From a checkpoint of a small transformer trained on Wikipedia: width 256, attention and MLP in parallel.
MLP neurons of a small language model. Each row is named by its layer, matrix (down: output weights) and neuron, and shows model dimensions 32-223. Each number is 128 + 24 x the weight over its row's rms, rounded and kept within 0 to 255. Numbers have three digits each. A neuron's up and down rows have the sign that makes its largest values positive.
After each neuron's rows, "fires before" lists the tokens most often just after its 100 highest values on Wikipedia text that the model never trained on. A number after a token or word is its count.

L5.down270:098134164177130145101103128113097105108111086146130125125102082103144146126141133133149154144098159120163166105147100105152130113123149158123112124147153104155137101153119142104101141107155145106098145158150141126111147126139158169137107107143137103117121118168108117177134173097134150090083133113133148132102078162135119123153150146112135154140136089125132153145127133170128118127134169123143125138137136115169165148129153127130081148104116120101075133069153113166123102115116128132100151105085097116130113132172112121140135103144100133133132131142157170102166155125085091143
fires before: " " 35, " C" 7, " M" 7, " N" 6, " R" 5, " A" 5

L5.down491:109128109135102156138104164101140145135131108123115122053124125101164123080109123092109129132151146135150106154148133137127139108061132192152113112107152107139113164136167160093109116154098131101160155096126095074113165100127108099157131146130131140148122132120151081135104156112160141157166130143148108121136164147129131120135149148124173113111108121123153141127130148176125142112126172123117133117092126103115161141149137126131115129107122108125085134117201149176218067134151132131122133131151150131103136126169117133135154144149144122132152117118131116149085128109174113112
fires before: " he" 19, " the" 18, " P" 5, " in" 4, " s" 4, " " 4

L5.down892:097118161152122077113063101123148127155111130125139178133098146136131155121127097132121131142108116117134110100146113138104103139092155160113118084142111138111144094134102163134158124098116134168154116153144089090115132107159086100129142141129084120122162102152106125105128138070118113137106122132154124089193146138112087150111118118143137136150113080066150129084145124144131128124124161142130139152107117109163155119139168115107094161120103142131133111128137103159128137082119128147121157099088107142082148148149129105131155117127148103097150127134101155119191083147080111134
fires before: "d" 37, " " 14, "e" 13, "k" 5, "ly" 4

L5.down122:152131145088161130128095158143149103146108116109090107132121074091143153112158124143134124176161109130125136103093163121152120100096141125135108106110150093170140108178149135159111089143131122073139120109139141094154128125134109161122120104157157087108156143149137126172133128142118161162151140104118120120135140128093100081149078127135173119094092183141156114154114103109138120114159102131133104118093129144120110176084145144167144206105107147161107141148134152119113137135134159120136095116197130139134134128112135119137142123109126123146129128133128113126190097145152094127
fires before: " the" 17, " a" 9, " of" 8, " he" 6, " s" 6, " it" 5

L5.down136:093077127072186179120116122122149144115131095114160148074129103081120173116148170068142105134143047117155110086139130126173105121163103136118117115140114139125144065144189089110086121155139129138148119120085152123118140139121109126095160137155097111150163136156118136122102123098125108124132163096115117076178113145119127100133139140110117115125141128144134123132154136134100080141136156113101142091150139140135108095094120128086115122139122123146133138129145156137120117099110132081170107141094134089135121160161113115136104166125111142136125129164138122147143151104160115154
fires before: " " 31, " of" 23, "il" 6, " the" 4

L7.down424:104125157112142136190092106131181164154132174094123158090100129148127161133119081117130095129103146172129146116151150109097158148114140117168142127113132111125123144117076159141139170098159134114125118136119114096149155170161133095137141129149151106173143091131117149130116139100150104135115142153149122130127146082123130158121135179146077137144107170099112104107129154126147085134185100088175142106073123120080115085114144113073119120157152085138103121129170131135144116121110140178165141152107106124135132128131156166141065137105151111149107117121164106084133109106115172159
fires before: "as" 27, "le" 10, "om" 6, "g" 6, "d" 6

L4.down305:126124143145136074092130111132125144153125159131161166155144168144129135119110152132137090103157255093126163150129107120160134165110096143068142122105119150136097144157129151132119124102108116146162106116125098129114146144107114115126113088121131104145069116107145144065136124169129163113127135155130148122128144150130117155147128133098105120149130138143088122161135126108096128138086137144158137126154122113102108114115115185163130151100149160145136159129102159145104140149121133199105117153135104127112120136139137109080156070131098107129139101169156091156177168107143101105
fires before: "al" 39, " of" 12, "s" 7, "," 5, " in" 4

L8.down581:147147131090094103156112112088106100139097123110159137143120162112103134128133151096096097140118168106117112116130105118151126159147200186101150099154139151108108138183131096109152073111137156126114155117130083157114089158150143132094165122093157121140148088150086134118125176128128107109125093111138153088132134101131075150130135153113126102165135128134138141133106134121123155135082145130118153117135134120113120136099124084108098157124117173140127110094157158165104168101149120135087125107164109146098093135094124135116131167135143096119154119126115142115130128146094140152
fires before: " " 36, " the" 11, " J" 10, "e" 6, " A" 5, " N" 5

L5.down500:122142091134124129124116135133201132148136140136128166157136129088125173136117105112110158124125177137112129142092124127100078096118085136168153131093127165091100134140118119129129101121154124127126123114112089141153131166114137135150093095158099156118130115128144116091154105149137180147102162133177117121144123191176138138122080145079154151141137106114074141130134123120123117174132117135128124158145131118139125105134131214144099120128132159109144115154113131168053077136110087122114142152103125108129121116136138131142073117146150104119102127097096115118121097118115117120
fires before: " is" 22, " was" 16, "al" 11, "s" 5, " h" 5

L5.down874:126132118150131094120120196110137133130167150126143151118143115152135111138115131138129170141116255142109124109134122131165118115109176122189140123124151146144118143113131156104139092087103152111127122121105112130119162096115113131107141151153127179168165114111110158106118149119140114107113091102082144114138155121127137137140128148147136139169119152095128151123096114103143151128155092142136146158127137127107142154113134154120151118111117147156151114129130138103073159119105134126143090131165131139100113161152100133139141099094116092131098085178093145143118143176121150090
fires before: "in" 22, "ver" 11, "et" 6, "al" 6, "s" 6, "ot" 6

L8.down953:112142168122128158088142116087087104087133131161140139143112138143138099123113128130192102160159108139119105139150099155157123141141139134118128149145132136096124130127150115151122120101151125090137141155138183162123167135108096109131152168131122134158105115134113115122123173089138122156098088117111147173111073159129131096117160092108120127080123131083078121103120119138146100119133178153171140148090148149159126139128127115123098144119117156151132129142107111130132108108129157111142154099152105151112101137127151128140142113122122148191080086131115165138118144058110139181
fires before: " " 56, " H" 5, " A" 4, "m" 4

L5.down2:146103115121148156119124151137111148129157084121063087121072086093148133121140114125157133122125087103125112121130106140132168091089130143139150127137102095156093164151141128140099086141128124110144085090143166149119165124129164117073156153119160085135134150115128090137121142121122106144112128117121149119155157150146152111132130140108112141101108134139110121093133160102163142111120144089139173118111130096137087085102114164092079155136188134119092082152136146140148122121149170087116154116129128141106117139144141113133145155133093100159159128146148121119144144107130167159
fires before: " the" 28, " of" 7, " " 7, " it" 7, " s" 5, " he" 4

L7.down390:083117124129113107101108172101154095109154114120102106151113135111103129126126125098106109118129203130138101083129141162094132125122151123113069133139092095141128114151129129115162126132116142142111130123121128169138116065146159095132109135131168160125163098136098102178097158142165141149155135161142156180163127150129139129162140162153117101144123062120164124133108149166167131130106134117123192096159122094130082119131090166136125156115138137101099162102153155134102143146140153105093117117134111158103126088193133109127129133144140128080096116131100153143139118134114143155
fires before: " " 24, "n" 13, " the" 11, "t" 9, " J" 7